config = dict(
    n_layer=13,
    d_model=256,
    n_head=2,
    n_kv_head=2,
    head_dim=128,
    d_mlp=1024,
    vocab_size=4204,
    activation='tanh_gelu',
    norm='layernorm',
    norm_place='pre',
    norm_eps=1e-05,
    positions='learned',
    qk_norm=False,
    attn_scale=0.0884,
    bias='all',
    tie_embeddings=True,
    parallel_block=False,
    init='normal',
    init_std_qkv=0.0274,
    init_std_o=0.00537,
    init_std_up=0.0274,
    init_std_down=0.00537,
    optimizer='muon_variant',
    lr=0.0143,
    lr_mult_down=0.7,
    beta1=0.9,
    lr_head=0.0086,
    grad_clip=1.0,
    warmup_steps=200,
    schedule='cos',
    final_lr_fraction=0.1,
    batch_tokens=65536,
    seq_len=768,
    doc_mask=True,
    train_tokens=330400000,
    steps=5042,
    dataset='wikipedia_en',
)
MLP neurons of a small language model. Each row is named by its layer, matrix (down: output weights) and neuron, and shows model dimensions 16-207. Each number is 128 + 32 x the weight over its row's rms, rounded and kept within 0 to 255. Numbers have three digits each.
After each neuron's rows, "fires before" lists the tokens most often just after its 100 highest values on Wikipedia text that the model never trained on.

L6.down919:167135098091141086143100147154165119106181068096095133129135101159123137159112180144117095068126102124115113203126165165101153152140126156143154114128071139096132075088093157154128124113174129083115119149087136098083144147084126121174103122175154170172150145176149145097135159119107122101153088059128143151130128112117179134155169146171119179179140097093126137158104133115133188118153151112131116132139088142127104148086123119139095093121122144135086119121212115159131130140115097151125168113092109142167113139158130171157149116100097166130164149118160105116102152107179126131
fires before: "==", "The", "In", "===", "A", "S"

L10.down686:093165154124177114133140170115061093108147087149163080156165157107113118145087135140112134136127120154179185166161157119157144122145122139120178121163128145178153129180115109137137134161189100159067121029103145140113127071070087092170120155120116119111155080154099056173149171115162124145126161093121120080075124087166059142119141148157084183123104124172113103099166099127143174153130160140123137061123083163137158185157077144087136147112101091160118091112146169157093179170117114090156126116168157112136168068134153097133129097149155107100151062157155098069130122116096150101
fires before: " ", " the", " September", " a"

L2.down247:126058123090140093132113094128134120116092141122099091119163126133091117100121131174144126158086144087130113059162116085124099108090166108055149076137086124129106126092146167106145075159083109086083134067123155149128103145087127161170098097120098185143158136107165184131138044165134116168138120166159194058160143213076118131165155196080083099159140118127130087100118165152171158121122139171155122157140145147126096087102157140126117084139198170164093128105123174167133130116122106126159196145138170109125134136169162108113075114118182142144054128099182128126122095180147141114
fires before: "-", "=", "|", "S"

L10.down215:099161131135070140121176109154124167064130153133137179075138147142106142151102072114145107135125095170179069179114141159100188168172153111108096129096139122111105123105114132167210139107090130145134077186114158140087151166129167150171094084155140109166175098090104141123148113167178094109078133121107144110046182116122149113160099127184080124108101129061117132130140115037122119182143079143120136160171140137159180111083183124146148148127144213072134181132125143144101101070110150138082142104134135140110215120107117103152105128175096120124135068134136059150130139069120149150
fires before: " (", "0", "2", "5", "1", "9"

L8.down98:156157151179107057171091101146162105132147145088106146113054113111115149117160176115147156155197073130121099119130121129140112078132110093160093097136077077152144180161153166129124095107122111056197101107151162185140102125081188161131094132088117149092121118139149106157136052173084095141102093153140126074118160145184143135044133102204144131137123111112142112098171107153081162196205113139114036160107156118141155094072193118105097130126087126087143123141170129141191125106121099099114131113113160083170210102156101159133145142062118085119153132157161115120139124162067143168
fires before: " |", ":", "1"

L3.down600:149134151176134183141099063168084098093106095056163150093162124185070114110070154129119145068082120151153117133180185141175090111121116170158154091125113172091115160118107161185127157119140063175137131090132163186081125129170154143074098124157157170169140144165146164104090083121125129146159133139143120129113161135088128180136104164140087079114147110093155160179153089180161146141152141117104119114137088123097140145142164080160119059079141123079074160065107069168158172139105161122099150153124114168116105116094149127156171138102098161080157114173078065072132156136147061111
fires before: ":", "\n", " (", "==\n", " /"

L4.down631:137145115113134171111149193139144087100119172098157170110155125026121097108204146123152140117137056149076092095173155150061099158128105149141161159153129117109104170149147163135133084130135072139091082120125138109134116140123107186136123166052167129128185130114082149128175134106105125126141174121129148130139115161122106169119184191110115096096130083126122140142181144101101114127135121179128182183166125122154162057116124098114105122052136145162127191120157143120099148136112144103157141119124155126099153118189114143158189142131195110133113199099121137140103087156126147058
fires before: "-", " "

L8.down11:115155120093137116103157137118122123158112131112135126159166088147093081082156154135160116104122107126189097131192166115125135131067115198118090094105151127138098158140104192155176145113116034149137084148058133106161101177105139070123165128087106123100166105147079142144068116169150140141120148199035047079128125164151125131118115109165120120114087108137170136103135106112092118111165150097143133106118140135136121111147165145187145121077118189140123135086146189143092097154110086085137091158101113104101089134089161119219126220182138041117202094103127138090098114108182145130
fires before: " ", ".", " |", "0", "%"

L10.down591:154143073148095159082145017135121140144113104101103102083145127157077090121152161098121152151119080154131154201177171136123115101141119091118123081050104152158173101136096115092094111149148145100126137155089112120095134075081120115113164085099117114117134109176123146104171136133116120066123053125146136115129176164135102143109059173109193192085143141103105108185188146147130172189135111097113176157136161095115152119116131108150093093110152151097082171087156144126147060143105134107122134180171169176111176108097148150118156081160088164166114113129112136178130144119163142169
fires before: "0", "4", "8", "5", "2"

L2.down373:121153098108104085163108115106109143090144099162164095107089180140078155159172157126091167135166174154125136176100104124180184133180170088086173145076162094170166091136099155108058153122135108130133120085192178158115133153123081147146136124153156151122157096130047124106130116119125133102123140161133165161155137114157106104178111143114144125174163150144087134138141101149110101139146098107147106150117092119073096123120154145132097082183182086135130133078137109149170111098100170127111078057086164100121142080145133129123123046148122047133097170091184192170119133159125140065
fires before: " |", " votes", " to", ":"

L4.down1004:114134164040097131122136125151067115115118064149141151137147118135178145123156145126176202140151129143119131170121107148101158093198116180132131183127127115150154072159126107178123074187109124149068104094120133153128148066111160126170136199111109141080147182130115106163147172115123087090097163135113129045162123094117100138119164132134110146186108062154116134163117128098099134176077107078157121117151170094112112142097127089146099150079134169157115127134107126157168139140100137139061122065147120145107152101095093074144113151149148220151149164135164152134152076091151119106
fires before: " ", "2", "1"

L10.down979:136153109185099092146100097130167162083194140170119067116142126143134133143161116120126094084181084177122101125156161098147117153109148106106183134083168115129131132095123101136159134207059136124095144125152150124094129105158127143108126141082136131091169087097100065085136117147132122051158151110135135107092154146201121181143165118129135096113116112146150122143054093255136144159133165163151098139141115140120226130143131106117130139166100100192128113161112060102160163093070140152111113106165083157130167174184131108145176103129139148118116172111119094161096089178127131167
fires before: "0", "1", " |", "2", "airs"

L10.down287:121120121123153111121118158149098160153115123127167161099124151116136116093048126173102105101114192141177102138116162108158155109057182152123139135127053157122164153207061089177104165119068121117098128097108149106148078116151097107137133135070170107199184116105100137119136113119122113100117118152144152008102160111127096148134108177096115101115166163166100097099161103118144154114125097166160146141141143156141133112143149102131118076119133145145112153116136164120080107167166126186173076126153078121171199182026172131136128101161143175162150108151157084091154139098128141131
fires before: "0", "8", "2", "3", "4", "5"

L10.down623:112051075112140146110129118128135146191172064158139132134154151125236185133143138164115127089162161158119138176092174160104115109146168099080177149075138113110132155110087119131104127174132086128099137102134146067082167117115146106084083103081203105167155122142128106163146104099141110119155144100105114101120154103124112117152165120114152146109083052068022168122119164106087113159189131131131141125128107175128097064103145099163091144130077171186161146160104148099117108117156105128143188121123154151052215110129086175110202150122175177089161156108126102125167101119186067132
fires before: " \"", " ", "."

L8.down245:090166175065107133214109157160134188171134152066156056085130128111201148148152177105117131129133081154124167093130158126200168114129111105080114122076141102104164088140160082087172166164029137145116142083134121089133100168136122159170126132117059151081089108090175152145102136168138109111118131146134196123140140085123140116171104141148101148143147068142120179131115113132154199145139170089117115166127123117099138095144183103154150093124151110108148125089175118113104157084157129053154052201136058104140147082124107164109122129090185138137161132112119178118140145180118101125
fires before: " ", "2", "1", "9", "5"

L2.down509:127135128115158149091115144140161152117146134158175123130163134110148145129117097155157237114097093118152160168147196068085118105101099140163154159106113186113080131110163132114140131144161090062110067087129135118100117128082137169133102145179143116123127141139123189162178095095140101082120130143152162093123020185127143171183163076132134141152119072137130097131154101102071100079115149139122157114150138171145104111120120088105135188124107144147155165092106149131123095150123092084161177109128147072169149166096103127109078164143159056134176170103130084099134134178176109036
fires before: ".", "%", " ", "3", "4", " |"

L3.down957:110127158187094164110112185115150088131093124091127178121108137126045175087091124151060149116076099129148179108067123115088174163097141142100144126147070140135064081099078164158162120202139077109201123117141157120144126097067204147155083161128192157122155131155069113131074088150101133118070127145131109127119150126112131122143134105111100117171123124113104182109156081126100159129113139149120180183146117110119155091145074084092104148141162154152049143144117104179132146186079076123131128100084121126151112064129085141173165136132175116110165107188180173104163149073112188124
fires before: " |", " /", " place", ":"

L2.down339:093099133126103143130130126147155163133131124123148151171134193127081140140110095175100208135132046121105176126127199074135117179112108254221155185124132135155080138149154109110141146058112121069126105092106174091085123148098157111137138137143101102165182150149102156156161100111140083160124128095137108161119079129152131173173077115114161117093109072111132072098094124149149132178120152116081110124135153194145140162143113098121157189155120090117142125132108151142158100164152139142134128157082135108104144179115111101093101121134139095135055157159105115057091176136159137121
fires before: " ", " |", "2", "|", " |\n", "0"

L10.down923:186087180179182136173132068156118139150117147102118136080110158128134147148121121086132131089164151173068170082100113016155059191128096164111130159078115152120121063164110134137123131101185172091117084144147150160174149120174171138116149173153138078120093138164174067123170125050157161172134127111181147108153165170096123127099171172100139130158175133128121089107131162127066114117126135135096164094127161126205091157165118106083154098139119122136152140141110121213144126106107125114100122164122138168126165124127132118127070138129167140129072141134131131105103135160146138151
fires before: "0", "1", "2", "er"

L8.down273:109082130164183164114185138118073111207074131125151101165098102170103086142152122137129146114134131112097134080139165133150084095083124132092110131120148133127083165139127151074163166123097140124166132092127144176140147129126137095082195102120105111132141126128155127148092111102100157203193133118148157089150162147181075126141143130133113118143102167088144142110036101070171148099129131104112146140150114116109113105158034099155106103104118121094089105116092093176192118094042148117116180084135136136143176121154097133092126103131176189151137177140144104116084152152141108098
fires before: "1", "2", "3", "7", "8", "6"

L8.down431:142073168129159108147144092127110155088108101177074165130056149133095137099146130148110086142140122089128124164085135105130162076133128119112160115145125094152168099065140108150150101075115139105122126163225058153130103125111091060127149105116163155073130135180141218083101144178133102122162118083096038120120098172117113128105176213103118132112106119157130138103122142102126093153090114133180162152195168114150153183130115122102155155081153115151106159137155178108093084076157093076171085160123125132069108166140084118086132168166101090163134144064116126138157162087112168154
fires before: " |", "ure", ".", "0"

L3.down90:136123106156158125180111194104107113106097161153130101089164102111089114121148152136045188136171141141153109070129126074161138119171097100080099100147154147149100136047153172146097202126146153076082108145120134107084172134112092130127079169076141161126132170138086090112065064126137082150167080087130135075119155086151168132073169140123144152158110148070106112149169100141091172142082190118160110135117105093104114140081147096136139164115188142115134198127127132149118142058107183061126100152114100165147112117130077120139057141166136148151156088103158074147106168071176143104
fires before: "0", ",", "9", "2", " |", "3"

L10.down712:114144112142106110160163154124072066089118100071120118104125069096148101087120131135157094155118138144177125117156166138118077094144109101129084194085111149103161162147145119078092191133150100111140118123136111103109081142074130139139063202121128080134081106053126142127125074144160087130156184142214104088147127129079148137175093151117192147109121206190161110096158112132131144126170153156154119089123188115116063104168174079118171133112088173163100092145143154128132104141172145138117133124161082161162161132141101118152136114120114142118153150191105109066159192115047166156
fires before: "0", "6", "2", "1", "7", "8"

L8.down393:140147136077065123149124171167143172135118080097097133076136049121086145111137195141167095060100107110205077130090169109113148074104100174136147163138094123108091091159162115213158119108173090070095095141095164089074147170162150154178110097155113130157171116186155102168109128148172105122189087068148154106143089087072123133124180112081079122145138064143118137129082166131109191111194102156147139116138167108126122101095180105133110142134153118097132144144134098152110113109148139130118124148116152150105134114157139128168103128146159099141114176105157133077104114091144143141
fires before: "==", "In", "The", "===", "A"

L8.down190:159107091175159124121118173139157165107111160132115103119075113053086077180097126164117118127123092078129096074124085121062184128127159073149108123186104143161110176098179102205084155151121101108122145148081150116138154120109100120097100112142105168067105114135133097131151116140166165143153103109093118113126193120106135122180164135198102080126170147116127134156122108127066081103115108145135157159107091143112168095186052147131119195156100095147105109135150108127168156158103104057139126165119120099147133111171131065119147183167148160094124119164101117137123150151162134091
fires before: " |", "\n", "es", ":", "s", "ing"

L10.down798:100154144151148133136135145104119138097114132100147136133188112128160118083081124196141061140110154133136056166187151085121094132153111113068127135128142075128156129100114132155102141173147159156094111072093115166144149103103105125107154092091140141088119154146087110170151160117101166098130049101119128102117101166152147173191151121145160128153124125122123133094115110193155104100140072103120172114135138157132109166173086137128147066075114105077084123148095085063151120122126096128141091132135124181170093173151105103116142072161139171096112194132106126201090088168088127125
fires before: "0", "1"

L3.down379:118079153141151140171036098144059098108040153091092174133178115170046128162120116123110159110126097134136124172138110121194182110128030168149147087104107140109116152119165152092083171152141139164154144139140046150135116104162154166112092141161148137182137121132140130188097068146097104122110141080124128150077196142124150107161181173075130097121192147135149127152158134147141146113128183154107191123154095135169184120143131120165115053104125102051058139137143146135084126137106156135137142129168114156111072129106065076155144163098113142110099094132131125102174117139152079096
fires before: ":", " |", "\n", " –", "*"

L8.down46:157112125132155125163187163152109129160103077124121113095150151136080135121140156114112155121114119163091126096155153097093111148078157147051092118176150126114082196181132113130071118138111155107159119060131161158128155118150107143179136145108128162085090188105151108090150099040146083098170127178084127135090124138147136143133146127120100126133099085134211172157133133042142148129102137084139107189104108128100174083167158119101112090161162111139077174093208078122138179104131176088067089138139126151133142110187126086112119142207053181134100107087100187161113131153103114154
fires before: "2", "1", "3", "7", "4", "8"

L8.down143:125144139139178121108173065104106100107092155077147122062131150139139088083093158139093163149143092184135177142110183135111106131145161115070139129115203112099030164111110155132148075113121124145121137117151131082101157086108091163110167145160067109048082050140159144126112129127132093131089157093114125154179155097117091100146153156137120100104070153189165091128109146143117174145168126095104172107123104115136197192129121132151097226143117112116124183132191168153137140076110153108150153106131142193168155123133114159117082185147087166137173110215110141095089158089137084125
fires before: "1", "2", " "

L6.down858:106140115097186077168094186142181098147103044131135161146184114132120138137126089113162177128107099128152105104110183028094094128143145101164077069110128121171095176121100088165107164169132038110059168095125155073134129137162095122043149120103132160116123107165092146170145133155090148123094105111136144091132137130142132134109135109166138139061137132134088093107159154093084153164127204127122173119113134191138130120109109157151157160171131178132107080128103143207131142124066102150145166068112104109120164083117086132116097110148163131128173120133178155103140132154156127075
fires before: " a", " the", " an", " one", " \""

L10.down107:100134105107129178165155111161138164156132096180146134149104145084122099175122158114119077089120153061127141145143147141127156090160107093143097133152117082072111139129061113073160107147144129048143079136101161105110152140133154174149196226116181126219179134111130119097080176119123124128136090129136122108130124088116087097129147124135086070101119104109180131164122134160069135099139158145117150152140158136180197145150017166045146105084074167123059117139193129128111131128142104153107209124045146091118106141133153153145067090165158150158161089158153089147132112179111124182
fires before: "1", "2"

L3.down997:112072118144131159093123153149130137157062171066135127068120127075095136101198108097118199170099168159158080134136180144132088111063118221116148092119130133141131101196095159106113096101090094148088101090095103170143100159153107134120164140098109133130185160133132074119116073137104137174108183121227101094181128135109103119145158151106076138184160167136123121166135150096119149138143149146096089129151113159145145144101126117159149137119143144162086132132135142158135149122147140085119157130150174134083144113165089114192179139108191085141150165132078111140069075101164117118
fires before: "-", "|"

L4.down647:147150173134139132090153088122130172169137111168102080137115162128156167110188076075114099163123131146107110131115171098085088134144144154116124129120104138088143166122066129125147143130198119121120141093144148100110146149056088138147100184094136130134087111192118121075195150131197107116127084111151170139122110135096141133124105129078104087214089126170123128128150139161117123150143094127146102088146178165185154153136093120167136056081150145113120111177112091141134146130112166121056176074127108127118122142158117142166128118101134200099100140144167114114134114128067151152
fires before: "1", "2", "5"

L3.down476:149166105126114107121142209127194139074098155159144147073117116116147078134167145136186191167141152144124220146138121153165089146120123152101177106126143141101139058149119124110102108098202121147110138128093194113111189116205080076170147115136124118145164121096100115180090145112122175081138137110191104106096113122150075145151119095106095176194117109134156150071095083101088129088127152109166109160145126087095044153091079101089194132155123121165174086080131123119158099098110109122154108110131096126074149129122154102100150185162118191154156123106189112097188120192121143141
fires before: " |", " |\n", " ", "."

L6.down845:111105202065157103154115107181082168129091115132073094082078104127121147144152083035129187070139098141136129105161141134151169134035136111106126134104153185147127140144173165157183083178117121143123122080128145103137131086116136129153141124096103162103111099109177143172142140096123101072164129100096135136131112142151136170151107121178117083091126136108149148131096134160173099153137107134116111140112111200112099147162118143171131136076084174191092148099098110069126095177167139114123090123141050166137131125125111083088169205108169060110095114102144156116146116122126115152
fires before: " ", "1", "2", "one", "0", "4"

L6.down836:096166130124109154092132198106132140142076113173139142150148106149138114125034113151161110035126112122110112122092122112128138214158118106174181120165083100150120109102133132053169101085139140121104161149132093125126143189139118109070126097150139093096141156134190136157110082110155145160156132137131127079120178156123103134144175162104171142165149077156147138169128104115137114154134140169115076127110161129133146134159135200104098117060143187164086103175136055136141102068135170115130099156099161122120126163125086113142093143208102139157111112174130112124187070131129103114
fires before: "0", "1", ".", "9", "2", " |"

L2.down676:073131181154115141130209128151135154076132164084160148111164101103123179136120110130132150107142158128157130104140154091132090125134064097159107100109129126034096100154139135153095179109168126170124103105147136101106096123113102159183068100094122086142134164108105152210135127154159116198140141075131140148162161071136208123188130095092074123107146151104119149113043139116114101123129100111162114100117120182147126094134174111104082218159150084127109164148164103082171123131127119143092149096111110123170096136171120070079142129154113150168134204149135114088115114140121111142
fires before: " (", " votes", " |", ")", ":", "ph"

L8.down890:146115076182088143125134124161168151112120155105145163175072090139166161102127167101148163104101172097062113107110111125164138122125100164168132134144124145141189137151146103086109120111090077063091117156122182154128129173044090182135105066136171120135159227118101117119164131101170107110122110123131139091109089184090126148108101159122136151141144115146118120108177084098155163113128170159182156109158094166155179130138172070099141130174126115172118117138118127114079175117141120077164064134191170048128166108185132094168158130126133134118132083135094122153108120143095102139
fires before: "1", "0", "2", "8", "4", "9"

L8.down212:169149158141081119163119132118115157126062145130178121174125125134209109186130135185110093122124078152091064126165145113112157091136078074127131143098109150126123130119141144136097119162145184173127149144116131078076092072193157167116089128073096120091125138144165118201134110100124176054140140101133105123121109146171066111182102143160058148128081153142133093133091136158178155092090087125125112198145136168186130133176096152119112126077107106137141095137099125125082156125073120141160146139119150165183172128183035126086095133103072108132101122118169060100179165178123119115
fires before: " |", " ", ";", "1"

L3.down3:090097142065097141126164130149140147178111117110106132159049138167102113117145119142140202111154139054105130159199125131059143155088092147091124173163133081131133120133180102153110154105132127126125138094088150091113138138121182150133148157143107145142163124078147151178154177112081139112111011133125102126108073129161125145133126126163146146084133134111120113116114170101161140159087116125134091131107158205036170110121158117177154121156124107163158162127093091216148115121126108138131146123124116106187137100172089145097091131107135141063133132179163158078099129126161186120
fires before: " ", " —;", " |", " |\n", " —"

L8.down267:126098126088119137156116154134133119107097181112144120141126124171133135136156162146129134107121112096110135102148085133082135172130133101125160169147171185117131113177127126090173146137194105161106146116165162076165223137099101087228115148127162116108100091116090149135146153097136084093073138107140127156119115127184139148106177118149094106131155126125133197143084138119115143134144139141134142137147084124117082155157139076035119113127120090113128147103155175133129123072088137145126165137128070148150171127158167182160107108121104115130113143127123106138077155116117171138
fires before: "==", "In", "The", "===", "A", "S"

L10.down422:140152170145102177091129142132117173166113138177082104156183159153181133112182195164097111169164125037133076120151107127231171133159159155119098116121138157085145161135118084143112069141134091099094131155168123148163133104116123117210137113130127188068139161095075146145147161151158073178101070115135031126126120121110140080130139098130098125189137119129138151129119079152095151104081086163163221075127112134169105167122104067103145148139106145137061106134113142074124090123154177155215077111099094110173093101138098116160132133149132146120181136152089119083131155143101116097
fires before: "0"

L6.down1005:165090115104134127092137182167166157138136178081123135092158125114164126132107163138133117110155121112117141164162163133119159169140094150146147106125112160148153105101129149157128075201138124124126090152095130105127121104128113146163132145135155111173115142120134135137110138122120100083202131113129145099139118126160130142097108107082096085153153082115127141102163137161063156127186178138163131099117123138159116137163177099091084117079103125110129151101149144135125136165094146176147168133130103123141121143120117138131113127136126152132190173103182150099095110136142135137
fires before: "==", "The", "In", "===", "A", "On"

L10.down1006:114132138103107175105097132153148138172133136130054110091164080123152167045094167155174103153073091106112057128111097126157148123143075109134145110090129188126154156106123155141146136073144132135136167073061157077104144116129185137148130147091077143134140145096107129132132091121161118142185124125104082163139174086100082110151150127126120080167116118117109161122151155113171245137195123155068146072139125102211112119088134156142170121086076145086150177156178127083146130103149132126104157129098184158130116164166101121144103125135155153139173119135102104087140146097177096096
fires before: ".", " |", "+", "0", " ("

L10.down389:149097131139158102114108135134085146117119172158098100119156147126148123102102119109114113123156147188121159130113177064115155145165134083091097116113140116081068079126119167147129114148091127110117100115209142111121140128195143132143058097105099056080147102103215160182140129144051162107084117118114173121099113133130149149180119132087142111066123123145123152157125129168113136133141103195139088111101122125166122113164118140126087160147181137162105128105114153117201142079078154147143160125148118157159136133094141146144114091190112192142112088065091121066116050147150110183
fires before: "0", "2", "3", "8", "7"

L6.down247:188104117144167156159162110111113201128151168166122063116163131145072165087125139118146131095130187179173121097122186106107157114111081160145096151164080064155137081140124093178158128172153134121156090126133112142070111150125159133079121122114103126074079159133117080111183141116143090151120128102150142128158187163166110117159121103068126134127046153145143119131106149156145122150146109127061110145079114141160099145158154098162110126175158166118136153151088161129069125152156140180137064104136133108090171094065144169195092192101167037180118131124152171121169097168116158130
fires before: " |", " ", " |\n", "2", " /", "0"

L2.down206:157117138165112206120109152147119124034146165138171122089161086128115176179093125109133127129156099130171150101124165118126167127152125127059117095088057106065108091101080119097136173119160104150133164094070145156127080161178082093124142121066141137125079173109119139175130120173147171124145156165166115160125135119153137131175122168074079103077065170092127142117133150138179120132132113147166119172099061155155135081149095095181137147175143117117166104097150138149091125100093110135113091066148050119123128114161187079188102152111117133159079103098142109074113177156166193095
fires before: " /", " (", " ", " a", ":", " |"

L8.down566:130095116121150063079138112168182106189139126105122092145157137131195148151156160091151116104114151118151148137151133130108079178135122141099164155127151112096159108080133092100125107164120156138117072124130115113101125142161110113171067116114146114193118176156131133128141140122109115124146099130108152158143066104111165182143064112169119160103129085049114111150159181068146162139200154135168108107115191170145066081094163051110151138123110130136124140124162084147111146099096124137119131160098095104115128158136072187131168148142135153155123179171125108127110120132142131129
fires before: "==", " the", " She", "In", "S", " He"

L3.down456:110119182097146070124201108169112124119161111158126125089116174179141132122104090115142156133147146162140096166106141104190106091161113114118184120126149132096158131217133156113187093131143159084140116133113162142176172134083097135114134124128166063132092107099107069085082135153108132169119151085167147092168097097149139158110099163170141168116134087115100129089158135122139058170165185151180121095122087131151110157153090120118147126087101146106096116106166084128184086114158148168083071120134124131157197081137147142192121119076181087154120110134125187165137186146159189151
fires before: " —;", "one", " to"

L8.down297:128139183096157182033097128194135176219049136110190161138098129080144166171112154131153105139175112115087074141112188126115141154166123150163135143131115128127119097076097119127127100113132136094126098141097086124139100125108132130146083176121161150179202143161106150128116158140120120165172126094147139088143100118113130133156174205095054121115111093141125124107170118087111104126114125171073140113162086085083120101155143104053116158159162170176116169161163150078146098155167175114135134093125078145123141116120101123147179093142150110122159134145141151115149127131104120142
fires before: "==", "In", "The", "===", "S", "A"

L6.down135:111167132160148125107123200211145112176049125100148151169058159127123155108137161107148128141125156146088095139170159128105092144122127171128119110191147139146161123138090116176093161145088158192121084134159136122124118118124151103085099141109080151138159057102123129143143163101129140167099071078119158127157133178111116092079205073126103106158118068175162099156146109165116104086119131122118169136146116148140172094118185152204145141143146095159113115098106088115129113014126088122177111187145128121067131129183162164225151144145148122061074129105149181142049072146156116164
fires before: "-", " ", "|"

L3.down870:130118159169098158144165143146099094149091179050161165122083130105106126104167128119131165083079110167108174123113174122121138082059125159170129127132138087103069149174082154185131119159172115162135114165153131147110168094158099139126159152017115123168114173080147126149128051138103146184142156146110197083173098167094067120122170150105047142127140078135124115186148157093166131145141113122113088134123141128124149148139143164170121077121169078128118202121108149148167126064100138120145150159125187123102139158193069145111185074140208102105137176150079130112115139138114153135
fires before: "|", "-"

L10.down210:109149155114187161076127137118068106080131114133139094154111073121175135147166114177132129156101128150053077145125085123145124144159132144064132130122169085123166122083121117150089166130093155172091152132148153107168196091109126129178185208105067144146158151119110119159075135114123174102091163067149123103102115120144129145168154131114123107158120062144180141146132104158124127136201092166152154078149123134161115178180082097078138156191160098101063062180117103117133134110089180115106110113096080098185140177137156106119139082151154128148130118150092120146117036133079093174
fires before: "1", "0", "2"

L2.down72:099107124091140110114147151151149113161120111120144102163148104138112096120131145099131144132090113091107096165149107128084156122115169155069158106130092158160145088133102134134160146133133105121054091100127104066128216148169102179181135134130144167130117188139160086116062140128145057106129091151164116086142126125093173158190186174121080140112118073118114114099058136165092198056113129117105109112151121166203103183196096152145114086105104153131137099140202153121105161141077138138156186139120174103052138156172150163117100069130145090169120084093131110202126109168183146100
fires before: "=", "S", "==", "gy", "G"

L10.down544:102054144134115136073138132166124190133145118111112074124165148097106174105202190149151095089113153123125126140168145079079171147096117068110103083186115047174178184125145161145153153130110141164115103160153080117165107122123149072172146065097102132122185109144091115103162053118156131181107134176139128045154128137127094101083112182173189164146151081156150148161098116104082154106101151147148141203128122092226119141145092134132097143141118161146086065139090175133121089125148179122093080098092123155149148084116115108115129118139107125084138118119110115135186175062108171062
fires before: "1", "2"

L10.down369:098137143100179128131110123135109164094157164133155115146159141175092105133163113031108160178158129115103144125176091139113132102156141125105171175139155113131112103102148174117107076077127117180107147142141147113162134086094161157108125166155111203119176130067146150140155141093133132113103145093169137187166114116159120134124128147094141089188111100127102118115125133095117117120136136127103096132137024098166152135205078115113084181139075110134160136142109164128224143142115150100144131089087144166091110153168064159167104104161046154119138169153080136185164114108158112090
fires before: "2", "1"

L4.down453:098111108134115175167084146184089153102119092110141150127117115169076156130089123135127093102134102135188177170165053064114107073184100220144146094139123181065151115092118137073077133138138173199152099156117112129092197125192131119148075171113146158175126157145131124045164104181114125196122132101132154107123138148111130155164122143141102061151205153115118117171168127114106129092158163147156150109097095162094135101142107088136132151158155125075102072111052122142175174144100176127100081090169144157110123111129102091125160133134093122099120070126088111123080147212126119105
fires before: " |", ":", "\n", "==\n", " –"

L8.down366:089119117123168103140131109119109170116193153122121142158159084112102125094153138091115109130178126185160123133079123122144114140099188127152145080156162127135047161134085135102071129176213182126172185111085131153157108154153134119150145086065115134120128130121077122105160053153137129086041077153129097125201113068137144066133146190105164139171156141136156159177119168088121150163156140124133136134116166130143148077141195142116074171156157153068105139139108130167063157085126155135156106117150101084097146118171104126155194095157119132131127120087145143131158158163125126108
fires before: "1", "3", "5", "4", "6", "2"

L10.down300:141117171159112116121130165120119159088087152121102123119096129114190170110208106144117102099192113163094127109101101121159145096098125157140156168209122123117107107200162137086094160101145114159105065120121118130073129080150145150162098131131144114062115097120163100114161151134104166079106074092095099123136119139102072099128119087161144093073149147163120174124151115074120119149118052146108165129088161096171129137160138078151109091118106112157086168113131089180107181096165136147160124101157153170196146113159132146133100156213131154110157089121144094113145156140156174143
fires before: " ", "0", "2", "1"